config = dict(
    norm='layernorm',
    norm_place='pre',
    attn_scale=0.177,
    tie_word_embeddings=True,
    init_std_o=0.00916,
    beta1=0.95,
    lr_head=0.00594,
    warmup_steps=200,
    schedule='cos',
)
MLP neurons of a small language model. Each row is named by its layer, matrix (up: input weights; down: output weights) and neuron, and shows model dimensions 0-159. Each number is 128 + 24 x the weight over its row's rms, rounded and kept within 0 to 255. Numbers have three digits each.
Before each neuron's rows, "fires before" lists the tokens most often just after its 100 highest values on Wikipedia text that the model never trained on.

fires before: " |"
L11.up251:138167114126093178125165105130116173108118099157157115142119124119087119157131142170095128116093113139150143161100086198132156124101128144151146140132133126117137090157143135109104148156097114152156130141107106087144163100142107150127116104113106147132117131118068092129109138129148093159158106121089098095108141105137160127160108107149086118131106096104128161089145107147165143170120133104153127138111125158139124158142117138138103131115127132110158101143162144085112122114124196
L11.down251:149117126159132154145159119131099131146125108165152155145140137148140126145095068165062133142136103167144117144161119148155158106110110120147114130150153105189153163159131117118157105107163120159145151110095133157119121122138132106124082076140122126131088133094137140126131126133115119161133152108110143061144129148121176130125124087149171121127129106109137108144130077123116172119127112111126126139121144123176099107160100119088113108111114137114104154146113107072137144086146084

fires before: "\n", "7", "b", "1"
L2.up487:118086107150144128113098125088098061132121119150201131130121157115168110162148154093127149155115117143136085122105158112150140130143079147162107139140106110148134126120124107120165134088105124114121137113171101118144123133144145145158143106154173156124156117130129157139121131175119127129115087172112104120109115122139123119133104152130115149066123117127159153139079168069145116153131135179149140159131114154130123078113096135135134117128113159111093123128101132073115159119144120
L2.down487:151155182106178167120123106112129120130115088079128095117102129158148129162118146125099131188115133104149109123127141109119150116182087138171120147100137141151129132149139141147141142156108098102154117077121144120133093126154110141156135159090157106139087101100103154154075144119086149110103155164141127101123132109143149113148086134145115087157114145134158112150133137124136131169104129101128141144128112118082115126135151093069156124169118153140142092098124121112134164118148118

fires before: "S", "ess", "is", "us", "ing", "ic"
L5.up412:112135144126167110138118112116113114161130182143126120127114133095107098135097152123135111074114147126174115145146124119118135078141135144139175124147155134149146120136159113158128102128134121159104130107171140086116101096149106093152133159107170106174085176133132101138145176112142156120157110131190124138092146104143124150119147106137095112141098118128117081143109123137148128107110092162124148144161145128115077131128189097116121094156121100117119079137125150128119129156121070
L5.down412:081153169152097120159112148126108151121159146129161103150112151082098126120081138171136110078129127126119122165140113129059129102103123151103107126123154130161170099112144108117118116136108100145175150104134139120124123117160104069137119170110159093112134097160144118095099148170161111089147117133121128133121118128141123140093125133116116128144144149143143076133118144126129101134141124169167149163107143119128122107135157097149166132138152186124139085112131148111134115114189107

fires before: "1", ",", "2", " |", "."
L5.up26:106147092151140102121184117086143158115163163140135120115110148122138126111124111089147092144170103103086109135133122140130145127145087145167147137153123135130170114115130113154127100164097160133112133143087077142111140131109140080079126141131112110182121144103166171135151158124112147141116157169130141138143159068142100090113104146084124168121126136103076134136098120133129134130146123141165120086136145138120109104105119138152137093144159127121127131129123131153136118205112104
L5.down26:122113103170136123136107141142121126132083123144102134154155135111135162152110101090132121153176126079070109139129145160082101122105116108071098129097131112128148142118120145056144151095109106078157099122143135130149143171156111128148104116146133155169120101116105139103105163130120129128120133125170114119150105152149134093109123135190140142111098104127161185161125113150117115147132137147120113143168122126128120117154148146114120103106157076108125120118136169177145136124152100

fires before: "\n", "ury", "9", "6", "7"
L11.up256:123121092162148090117098127116157091152097112111056105120127157106100151146127121145180101069129100097125149133136128114105123160066112149118144098079136099130108102140117173140101095146124121157117123137140109105136150125129142152133127152125126062116106087128122133134157155137156129143151103116158114169104129135152139128131143142112108131141167159109123141105087133085146167142126154147180095166122148159132142132102163086113148108115142154124151110116153117105129148156150157
L11.down256:104080121136176125162145147110097103153117081170168078124117125099143116162123127144128131142155111176104099111144151128137138132140107103111139169154133119129155127149158125154114134118116093106129112110103124128138100137113110164147146150100127120138141140177134163124174119125166087134115154103103125130085094155156129105130136092107141093105117113124144201131109148161156102092118136113120152126073138126133129084122095131125139109134152153100134157177103108180144100122140093

fires before: "\n", " He", " The", " This", " In", " At"
L3.up100:126115143133130157129140144136134147163115093162141145166149084095137152154117117152126093070118138103117106149179126130088142124137110129144105102169132182093132133145109121146114086111148091116145155081151139154143136142133139096090109132149123097157118090145095154128135126134147097121121150131190100166144139100139133143101131195125157116121123141128092149110143135120123148125108122113150114136179148161107182128129069087129143121122099126153130166091132112168151110146124114
L3.down100:156084128128163173138161136142123104137135143110100093122150147113122173159136110109178099096110116127174115139122142103122147132171103143153076109156108103154121158155103138068111125081150139113171127133131121146133130155173139106130123147167147094134129135121154077099115138147119093159123130166111103123128140128086122111121067136162102136136085123095124154163124099093125082111112135120136116163156123110126154172140086136112141093141131142139131174117142115145123128145103142

fires before: "1", "2", "ab"
L9.up93:139140121101116139160138129142134127133123092129140156136121119143146128095125179106133126201123122095123090148109121111156142145166114101131140176113087179103112134098111117163142138139117123127129131118102140082098151143141136074074123124109111145166105114097150126090143129119123129113148152152147116104081144123121117098146155137131185154102118130135145151119083116138167093159106192118106097150118127112122126130103138133132160094168168126145154117193095111151146094116112133
L9.down93:083136136126160170121110151091109127125105117173122141127115137151126128133119165131089099136098070125100074109031108097134092124123133156096124126155148126133135115110136097143130133121140105181133128126167143141136127117137140161146097143151130157095135158159153140105126172131155116150150160137161139116101115137126148111083129132137157129160076161118167094135130164114080111130167137134144134126136129113113118135168125110170157118110136073107110106096164113132142133114142122

fires before: " |", "ed", "ing"
L11.up302:126115103088083133139154116126106099146108104185108109118104147127144079156116133155146148133138165143099144101179099127150148147158150102123118130110114129113074135098145093104155153128113157180128159130149090157129140091125083146118160090145107113136172147129111133102127116162143101136152108102108130171115146112122109150164139118158118114132082095119123129122174118150171090113150141133133146171114158137110146084171129096074124111135131149137093146133139134154101108129110119
L11.down302:128136140107124129127147127178109114138131143093127161135132130161124148173178169145068142161142137141146108166105121150089117113125144136140097094129169086129150170149150109123096119106154125138139157134120178160141125116147157162097141141136167132142103095114147112102125140140089131110130136130117124153124148134146143132170102121123172146082103127134125097105104151138088119138082148141088114114126085095115096130090121141143125114085077085135121140158117120095151103132062145

fires before: ".", " |"
L9.up361:146155122126169133149168084169124078083126122114137118166134113127152139149130108145146129157151159070120085107139126111115144098058154137139137141119104120114150110124145134173169143120103105106185132113122145146127139092119122120153098155125114111114163123146154118123110123142123124147202138141087088143155145160139133099110115130137104099140114133104103141104104105134146141142127098147136121102128131136194096160098103155111119087134177078149136131110149094134120106123121121
L9.down361:090137111161118149152098165113135139106093107173133148159134116119127104120083135100154101098124143122131152126142142155135122106129138110151117123169087100175097155114114104139130143136137101158166133090121071094097136115156122140171093099139135138116100128139098165141150151130103129172140127161145114101110158072106122105154124131129151104107134141109164157147138116139134142097071104129063137171151154136130146120133138088143137170114116104115165086157112136124138149120131173

fires before: " |", " (", " –", " ==", "==", " and"
L3.up124:132142102095132138180130128127114103123140122097143171152107104135078138129135102137098191132158136142105120129157136153141112154100120164129144153184114196129172149157155117139132120135131136129134110075116146133139162168132132193090143141141117147117132156097100156132142126123102124094109124106126108172113124125132118132130098133130092155143124120139117118177110143134165100082102163117123129139115140122116104038114093108163112125135114116131130134145116092121091092124154119
L3.down124:108131148153131130131093119067127107109118162141147127138114109164136103119140144136140114070117147143093155098123119119138152122113113093098133161155160136120126129136135136151145138156157125101120101164155115145099098157127163111116177118126141121157060093107119141165121143139153175160121147078117131122166135126152132100111114105094079115128159117153098110122221110106104133119150104127143088133138130097124135134153127160138116172157162101141124132160127128114129160089106145

fires before: "\n"
L3.up67:093142069070154116163106115134131130127117141122094117100114129099144114152146115091108129164150137090134137132094167106119123110138122086136117144103093111134121126153103161130126114097114106179116089126117122123128168087088152157086112143103143110140127139110148182138120157188178126126111149146093118091108098130157127136116110103143163096113149127134143124077143186119090146129144092166143123166117121149109156123145132152114140134157127090108143168134135162137099119123107143
L3.down67:167148134135109174110115094110115129147110134146162149110123118174131138079155161136142130113124082166136130128187107078097126089096172151165126090139110131150139181106098118100122115127128141121121170132146065134137158119151145128144127126134115135146169111142141127159140123086070118124171117128136108139131090131091141138129158110114083126124118130113143126142152139145143101167100094121124103131160148073079105151121099100150164100130115151151122129107107157141129108108110129

fires before: " ", "am", "ing", "ile"
L3.up331:135117088147123111073114155137119131127144128125120104164038154131145085123136123178130163171098138112108114084119100131143138102109128138111152132137118146129167108121149135121092142158118127161112154098125152132131105112127132179154086091093117131102181137144156192152121147126107136121111120141117115130127111099091097135120132128154152164183135136121135148150131137098120110170140195107124131099136094090110171160098126128122141119140140101120083129121136134149109107131127115
L3.down331:131116125167131154100130151158127107135127141140105090120153138151167174148159139128086170139121130126156125178117096115145126103077117135116188129104140123171130137125097153154145096107120061115101137150133159147155134112117130100132091133111100133135105078136109186130162136174140155153100126110145109134145142112111137118137118133105125146116148116105110121139119170088097104131115128084134139089084144138176118155113114127099147114105178107137158127104147136099110158124103078

fires before: " ", "hen", " of", "t", "ion"
L9.up578:131102084105121131100155156122189097128132139117109112123160151115139141169107105094111124086152165083102140132121137076125135147122137118125122096136171121126173141127164106134136093096080134140111149107121110128154139115133107166124163109111137160127134143099149140169170146152135143123157097132138125124158153120157131114126101150115201143140159161131085104045130092111116129105124129139094074132139156122147109156111175104146129135091134142131131113142127140125125103100125124
L9.down578:113105151110132095152145101119126103113156085160128074122127121128133142166136143140120153109086103180102127133117098103126131124134129140094094131177130111147119092146145137166122156145143130151121141110080109113131107129117120139148134148140138180108138111098126147145138134109075114143140111160121151159135101154153134070101117125132118122112130094096122110193132138106108137130128173122114144066130141143071132139168140168180135142150078151139108151132186093113125160137137122

fires before: ".", "ou"
L11.up391:134150112152100108080149097110141103114120184121152097139124099136140114144127122127133141165105099161156139110068149115122154144134170148155167149141115150112115148131098130129161148114164136124160103116160091134139123102124127099189142089149108110090157141102143065094130125105163114131105130097139098109129113092125125097137135141199100088127141139111163085108144117120133100143113139150096146127130163129173137147144110131101123125128100122107141072155132101126152135157134160
L11.down391:111140139080095127154122116117115058107134102126118141138130093117138086114144142109155154120161148120171144159109151154111157093130129120091103148157131107097141136126086121122152152150117105132149128115131143157189129157132100161128150111153129120110119116167107175129154128133102117135095127067156106103159095119094148095094151107128106107128120142116139135105129099145139163129123081173141137110167189085133116114072134150115131144152157155152130091154150143132158112135132145

fires before: " |", "."
L8.up432:116093177117106149089147101128104079152118152122111168110127139148115157137121185150122122154115146122162122110143132198079152153088148163154129121139102140139121163147176093107186113117134114141119088114139153167166122132128112109138126091096074123136140115135144112092159143138173103148180144158116147158094123100111160150125139132135113126112117098127135113124117129095151116133129130100082141122128105115132153081136104118110114131114118149116135117135123111133101135168078160
L8.down432:183148116139115128140103118134112145163103138088136131104110126163082129163124162088124131091096093141156162147115085107089101162109150139145132165126141145114111117098134102147146112122136117126120151121139120134102128137089121093104140152145118106148112090099126123110126119150158112125139127124151126143127083137141143105073124120174111108143108095153133127191104164158123167109114108150128124167157085116134145125205107144154130115139146152125153129089079137157135162173099126

fires before: "\n", "ver", " to"
L2.up476:135131103150153154148128103123151096104168138117123127110154157119179123141155118121122112177119115185096155133126134129130132146145166134123127111134121153136098143122134106123121106135107050070122151108144135149117099115123153114102177097111172163160117122140159160141087131136091101139064111103112142113149126137115109158122151094143155145094116119101097185138159123162155148146113141145159133165114123108122122119086102111085134129095159146128147108143131133146110163177110136
L2.down476:141159133150134122151124150136103116125089113103106153109093115148098104184102118111112138134122161103112095088167125094110110093141150064138197139086144156167131103115118146116138152081107153119149122137139146144102148129102133131073133123143082118094144115116134128107135152146143159159137100096135069106125154139162157111071093166141117135180118139158129119145148131116139108155151102112123106137137114156104128108144152119106143126137115139136156153174146107152121135121155093

fires before: "0", " Carolina", "d", " Kore", "1"
L9.up157:156148103182130137146158120143144151092126111119118124112172150114155095161082123144107145141167111137088110092183117160170145110187125106111164126141116181151100130136136133114133108147145134119103137122130117108151123094136132140100103181183120140114134089143133113118121115111122101146145120130160123105099102140133071071097154133165133120091083114108153113127101094158138130135121103143136139093120170140159140118123093101096107102118132137095157154122142111144125142152161103
L9.down157:152152143102107121191129104126104125100088092122127133135130124128191109117129150125134111126158149139112167104140110145106104145157127154096121112103118137110159108098098129114149125130140136119112158158154103144106117093128148126130104113211138169162134081113177107123142156163147153144090126098157181158120088113101127147157127165148110105104079127134111122168184132106122173083143123132151099130133114108128099137157114106104100105128112137104126140110166127127130121129125103

fires before: "\n"
L2.up559:136132115142158132112090104123118116110139133150145102142114137103137105135097101097127097150126158130087088137102120089119080113112146112169142152127165152135154109196167145048104145092086109069164167103102152138123153133173157139145178139159091115144119159130114143066154129114101143095162140141156098130111147137148145135130117112127152126147107149119129159135123114132126120168120159129145107125153153103152141161130107126145156158129132133110124136137145141166161115124119103
L2.down559:124124144129155127119139120161097125161114103080102098117086120149105131124155103174129129145116105130191122142085115094106156135121159158160133122134131087117153113088149143126142113134173121130144098174142107119113070125111121157117149132133131134171105086121141142117123177096113083140083127108123178108124124104121123095124128118105142127163145118121132117180144208113166148101114140128160124136110137159101158105109151101125123164161102157122108104151155129144149157125110125

fires before: " "
L9.up577:162085106130128162092140119151142112155140094144122088111116141145107125134133165133127218120119127130139128156169125125155141139146180056148129115142135177190124086166110138121152152118106143134115139105095110134169089116132124141118121106150140125145170127111099110135132167111117136121132117143097164073146108130126111097120133109146107086153152134104105113125120124108119120122124124136168116101111131146154149121175114093117160166148103132122156092101137125149141163130109082
L9.down577:141149113100133145116130133099150120139096138129138117098124152151115126132119139114129143172123076141081139161078187085107150110125141091141111113113098139111141093155145166101157148161096139109144121165122147119164091145087149135133133119097113128155140124137133123174106124103119132121165103157158104128165124105082178155162087158095103139175122137112134090090124105112113124130163116151172067112140117149155142141152167097130101120095102129146139152111145133126144136136101113